From a checkpoint of a small transformer trained on Wikipedia.
Training: a variant of Muon for these matrices, 3980 steps.
MLP neurons of a small language model. Each row is named by its layer, matrix (gate and up: input weights) and neuron, and shows model dimensions 0-95. Each number is 128 + 24 x the weight over its row's rms, rounded and kept within 0 to 255. A neuron's up and down rows have the sign that makes its largest values positive.
After each neuron's rows, "fires after" lists the tokens most often just before its 100 highest values on Wikipedia text that the model never trained on.

L2.gate442 [110 175 137 140 187 140  94  97 167 142 115 140 104 118 130 108 125 140 128 140 122 119 140 111 117 124  79 126 111 138 151 137 146 125 106  95 134  53  89  99  93 111  79 140 125 132 134 125 105 157 113 114 113 168 141 136 169 104 125 135 136 111 126 163 138 171  93 154 137 127 113 149 141 131 136 131 128  82 134 121 137 113 131 116 128  94  88  93  93 191 165 139 103 165 160 150]
L2.up442 [155 144 150  94 165  94 107 133 125 104 113 105  91 119 157 111 146 127 139  90 147 102  76 186 150 151 116 153  93 137 173 141 108 123  91 104 110 120 118 146 150 152 130 120 110 149 115 118  98 117 129 100 120 156 111 134 134 147 149  90 122 104 139 128 147 189 114 151  92 165 118 154 123 145 143  88 137  84 139 145 107  90 111 122 129 130 128  85 107 147 100 123  75 117 100 122]
fires after: "u", "\n", "e", " ", ")", " |"

L4.gate391 [128 159 136 142 148 160 135 123 116 106  98  52  96 107  78  96 142 169 107 154 148 110 124  59 152 143 151 117 108 123 116 114 113 113 144  96 146 157 131 103  94 137 112 125 121 127 151 160 125 138 117 140 134 113 144 134 145 146 105  94 151 124 153 158 105 127 114 116 156 105 161 123 154 131 132 140 131 133 105 181 133 147 165 140 112 132 142 129 149 117 138 132 117 124 105 167]
L4.up391 [170  81 146 126 138 116  81 119 102 163 112 115 140 153  96 143 183 117  80 156 112 127 165 132 154 122 143 133 146 139 114 138 133 125 101 176 150 141  84 140  91  96  66 118 171 142 142 152 108 128 120  95 116 131 119 133 115 113 103 115 164 128 157 167 104 171 140 161  89  85 119 141 125 171 147 157 117  81 128 120 117 119 149 111 131 125 121  69 157 116 128 150 123 111 165 120]
fires after: "l", "ar", "on", "k", "d"

L6.gate159 [110 134 149  87 138 131 161 135 174 135  97 115 110 150 124 115 164 116 117 152 110 145 138 108 152 114 132 168 180 129 155  96  82 126 164 150 135 121 140 167 139  92 157 135 130 123 160 104 124 145 124 153 124 115 148  85 146 128 121 103  84 129 107  85  76 129 151 131 121 132 122 152 142 124  66 169 157 122 110 135 163  98 137 120  97 112 143 139 102 144 130 115 123  92 102 122]
L6.up159 [156  77 118  96 112 146  86  88 128 192  86 146 117 140 108 132 152 107 143 169 113 122 111 123 124 117 117 124  96 158 128  94 115 121 105 162 136 106 110 115  98 153 126 105 139 161 138 105 128  92 113 120 110 118 125 147 133 146  99  63 158 128 155 186 120 135 131 145 106 114 118 124 112 113 110 142 109 147 148  92 119 123  99 156 163 141 157 104 169 148 120 137 131  87 137 155]
fires after: "r", "er", "en", "=", "on", "l"

L2.gate468 [144  79 127 121 119 130 138 142 114 159 122 171 107 123 111 133 158 145 162 125 123 125 165 172 135 106 110 127  96 132  98 124 106 116 146 108  97 112 120 154 129  82 146 110 151  96 157 157 130 120  97 154 130 136 131 137 121 103 131 102  72 134 161  91 130 107 157 103 139 116 140 126 118  77 126 120 114 106 116 138 146 129 141 106 123 104 104 124 121 128 124 132 140 169  98  62]
L2.up468 [129 115 136 117 115 161 126 139 119 153 101 141  95 100 129 149 113 166 130 141 132 122  67 109 129 105 134 157 137 146 103 193 114 132 173 165 110 152 152  80  94 104 135  57  94 135 127 124 140  96 107 149  91 131  96 100 124 112 112 131 179 156 169 126 122  92  94 126 138  92 130 138 116 127 152 152 138 135 135 133 116 126 109  95 127 144 100 124 148 122 135 150 103 134 162 131]
fires after: "r", "l", "er", "d"

L2.gate310 [142 103 160 135 138 142 121 134 166 178  89 152 109 131 143 114 147 109 104 107 154 148 121 134 146 113 180 124 146 176 162 145 112 138 152 130 123 138 121 151 113 131  99 138 117 124 135 118 114 122 137 155 100 129  94  98 194 178 108 129  83 117 139 101  82 167 136 144 181 170 121 149 113  81 135 153 126  72 187 130 126 142 153 115 137 136 141 109 139 130 129 117 102 100 126 143]
L2.up310 [136  93 135  90 158 169 146 136 116 175 123 118 141 135 111  89 152 127 163 143 130 122 125  81 101 131 136 163 102 121 137 157 113 140 144 135 110 124 108 113 119 119  95 133 140 122 108 150 151 125 164 103 135 157 140  97 144 133  95 128 151  97  74 112 152 155 103 104 134 156 118 125 108 157 118 116  99 137 110 142 133 143  70 122 116 142 139  96 126 129 135 176 123 150 116 110]
fires after: "i", "l", "r"

L9.gate460 [145 138 117 102 146 119 117 143 136  91 147 154 143 131 112  94 155 139 108 127 141 147 122 143 102 126 141 120 138 102  69 115 101  52 153 115 131 179 179 149 113 123 168 150 111 140 161  86 171 119 141 133 141 136 135 103 125 136 107 103 105  94 134 148  99 146 144  98  84  88 158 129 101 133 120 150 142  96  99 121 150 164 123 123  57 108 164 109 100 167 120 118  90 103 141 123]
L9.up460 [131 105 128  76 117 140 106 108 145 123 171 136 107 125 145 123 138  96  95 105  99 176 126  90 112 140 141 133  83 145 114 155  94 110 117 166 134 149 186 118  98 155 123 148  96 125 146 114 134 121 145 166 122 154 126 102 101 117 123 113 118 119 120  91 118 126  88 134 111 130 169 115 122 133 148 132 121  93 105 100 158 170  86  80  98 140 116 112 143 139 133 132 111  91 139 116]
fires after: "u", "er", "t", "d", "r", "es"

L2.gate62 [107 116 161  89 164 115 119 146 103 118  92 137 153 101 119 122 138 138 121 156 162 106 116 175 126  99 121 163 140 144 113 114 116 129  94 124 118 140 152 110 131  92 115 141 152 152 109 140  89 140  50 156  88 103 135 132 124 162 113 113  78 140 120 164 103 134 143 104 105 112 134 133 127 158 139 113 168 160 127 145 127 138 159 152 129 140 148 138 150  99 150 132 111 116 173 129]
L2.up62 [142 109  91 109 178 115 164 143 133 114  60 105 113 140 123  79 120  77 156 102 148 117 153 134 137 127 148 109 136 135  95 106 105 168 121 140 115 142 160 149  97  98 144 155 132 119  95 141 172 130 118 123 120 138 142 134 116 121 147 128 118 133 140 135 129 146 122 102 146 122 158 131  75 102 112  82 120 106 146 154 174 105 138  94 113  80 133 125  94 138  98 121 141 138 132  99]
fires after: "d", "r", "D", " o", "M"

L6.gate171 [ 97 138 142 137 135 140 141 152 115 139 126 114 147 113  96  90 121 148 125 129 149 104 128 137 113 161 138 145 105  75 124  98 123 136 121 117  72  75 139 105 183 100  82 121 160 119 143 151 123 160 116  76 104 137  83 139 140 109  92 140 110 130 184 146  88 127 142 138 158 131 159 116 118 138 126 169 134  86 118 139  83  85 110 127  83 143  97 134 115 138 144 133 136 148 171 113]
L6.up171 [143 127 159 128 124 138 173 139  80 133  90 114  71 108  92 135  83 105 140 116 116 133 153 144 126  99 117 142 134 138 108 164 147  83  92 169 104 147 125 145 149 190 128 141 125 143 131 102  97 150 139 123 153 112 114  67 158 110 158 130 133 163 123 135 150 112 146 116 117 132 139 109 114 132 151  95 138 150  95 127 115 125 113 117  94 108 116 119 119 128 116 114 109  94 126 115]
fires after: "m", "g", "–", " ", "u", "."

L7.gate197 [125 149 143 126 160 113 166 159 119 146 154 124 146  72 138 113 157 116  92  80 168 117 112 137 121 148 150 117 127 117 148 131 113 105 114 149 131 127 177 159 117 117 111  78 101 147 151  89 128 130 168 118 106 124 110 125 159 119 151 107 117 109 135 135 124 108 152 183 131 118 130 124 142  94  98 147 114 144 140  68 155 115 132 130 112 155 143 142 113 104 132  99 158 147 154 131]
L7.up197 [119 141 148 106 144 120 146 149  87 149 115 172 140 116 113 146 136 120  87 130 106 122 142 150 119  96 117 117 124 144 163 116 134  89  81 138 131 131 119 114 125 134 134 165 144 119 139 102 128 147 120 106 132 103 174 111 118 109 145  96 123 100 146 101 152 101 143 119 134 115 124  58 171 147 117 129 119 188 123 111 159 149 137 138 120 133 139 136 151 146 155 139 121 138 131 137]
fires after: "u", "g", "e", "ar", "in"

L4.gate358 [115 119 121 148 108 135 127 156 134 149 102 126 126 186 100 118 115 187 136 166 137  99 133 131 109 120 135 118 153 173 141 148 118 115 162 134  91  88 102  86  86 123 126 136 168 138 116 150 142 116 127 128 147 108 128  99 161 133 137  86 159 139  76  95 143 141 148 150 128 116 106 114 139 122  98 167 130 135  93 170 143 136 116 133  96 111  95 153 156 137 145  91  92 140 164 154]
L4.up358 [173 112 112 142 121 185 174 135 152 166  78 171 117 165 136 119 111 108 100 146  79 103 126 109 143 146 114 144  90 134 168 157  87 121 129 127 155 170 146 149 171 136 141 123 140 158 127 132 122 115 153 108 112 127 128 125 111 156  91  75 103 111 174 136 133 122 151 136 119 128  83 113 149 106 110 127 177 135  87 131 113 121 128 129 161 130 147  48 101 134 112 143 117 108 149 154]
fires after: "an", "en", "r", "or"

L4.gate499 [127 161 133 174 126 106 111 145 118 176 158 141 115 118 144  67 149 146 172  88 135  82 127 152 140 116  96 124 131 196  92  94 135 112 126 136 162 163 143 168 137 123 131 131 106  83  90 108 120 163 159 122 139 103 132 129  95 116 126 156 104 129 178 108 140 119 153  77 141 152 132 141 135 157 120 153  98 147 133 149 131 133 162 109 154 174 128 116 116 130 100 123 135 121 177  83]
L4.up499 [129 143 119 160 136 151  89 131 141 132  92 124 108  67 154 144 128 147 165 137 120 105 106 106 106 148 160 180 156  99 136 146 163 136 130 129 132 119 102 124 136 102 138  61 154 134 104 158 131 113 114 105  82 142 103 161 111 116 142 111 153 117 123 128 171  87 139  93 116  75 137 130 129 151 125 120 101 128 107 138  92 112 171 176 145 121 134 139 105 138 138 159 172 130  97 133]
fires after: "ar", "i", "at", "er", "d", "k"

L6.gate25 [123 134 156  95 126  97 154 124 139 101 124  99 120 164 141  93 122 148 150 104  96  85 169 128  95  92 164 146 117 120 118 143 121 102 108 115  96 142  99 121  86  92  94  99 129 150 123  90 107 155 136  92  96 109 158 122 155 116 131 131 130 147 148 106 156 151 152 121 121 100 131  86 142  86 143  94 167 158 116 152 113 109 167 185 127  95 101 157 127 113 120 107 149 185 151 141]
L6.up25 [139 130 103 110 120 130 127 175 109 133  82 116 132 124 101 107 170 114 173 104 141 139 190 107 112 121 143 138 109 100 115  95 157 178 129 163 119 150 169 106 123 142 131 179 149 131 115 180 167 135 127 142 109 108 140 132 130 157 162  86 128 102 123 181 136 121 127  99 142 136 111 167 125 141  93 107  79 150 114 120 130 142 151 135 120 125 156 116  84 162 115 135 151 133 130 149]
fires after: "r", "o", "er", "e", " o"

L4.gate413 [146 101 107 141 126 116 119 142 143 131 107 117 118 145 157 118 131 135 153 143 167 149 130 129 158 125 149 139 175 151 158 102  69 128 134 109 152 159 116 119 116 116 161  87 125 126 133 135 130 132 127 111 108 141 147  71 129  86 130 180  89 152 164 118 157 110  99  90 124 120 142 170 111  98 122 157 164  90 111  96 137 138 121 119  74  76 118 133  77 147 173 124 145 164 151 132]
L4.up413 [106 112 118 177 161 130 103 171 184 137  98 124 114 118 126 137 151 135 134  98 113 148 133 145 134 159 129 145 149 121 102 138 110 137  86 105  94 111 113 106 152 166 124 125 100 136 139  76  87  86 146 155  94 131 132 140 105 139 118  95 169 114 130 136 131 121  96 101 133 106  90 151  89 152 106 110 139  82 100  97  76 130 123 120 120 149 123 138 110 109 110 144 120 143 138 117]
fires after: "e", "l", "p", "m", "on"

L4.gate383 [ 96 121 150 138  84 135 102 155 109  76  96 108 143 135 123 112 116 138 119 114 106  95 140 115  66 122 147 126 121 134 139 128 140 138 100 117 149 145 131  85 135 141 120  77 127 128 139 138 139 137 114 130 104 158  87 121 131 108  96 129 158 180 121 148 101 136 138 147 149 128 160 115 101 119 135 153 117 136  80 131  95 121 102 113 106 199 104 148 125 136 141 168 204  96 147 148]
L4.up383 [122 122 171 121 115 109 114 149 135 102  89 117 141 153 109  77 126 143 139 126 103  76 167 126  87 114 127 126 152 173 134 119 125 161 114 142 124 119 153 133 155 149 149 126 156 124 117 155 117 154 136 128 138 138  55 104 156 107 130 112 129 119 113 159 117 138 149 159  98 131  97  97 138 155 116 125 109 114 107 132 103 130 130 137 115 199  77 122 115 159 142 157 139 127 125 162]
fires after: "y", "m", "at", "t", "g"

L7.gate482 [143 119 135 137 171 150 172 107  82 161 142 134 107 107 117 157 104 165 133 171 143 111 131 131 115 143 126 114 144 147 136 113 132 161 121 121 177 131 150 122 151 132 160 158 153 161 142 138 134 143 119 136 178 122 126  90  64 139 125 104 119 134 150 104 151 152 142  97 136 176 106 130 106 132  87 195  93 118 103 128 151  98 163 135  84 104 141 118  91 155 129 156 170 145  99 127]
L7.up482 [138 104 147 137 115 102 118 105 115 168  93 111 108  88  84 121 152 182 104 135 149 153 108 147 100  79 127  90 135 127 134 164 177 135 164 159 126 138 100 125 156 112 174 126 124 133 118 158 113  98 115 142 104 127 118 123 162 108  94 108 110  78 180 161 107 153 163  90 141 139 115 149  90 145 130  90 138 106 133 130 139 109 105 112  97 120 126 114 140  96 109 118  98 154 113 149]
fires after: "l", "r", "m", "on"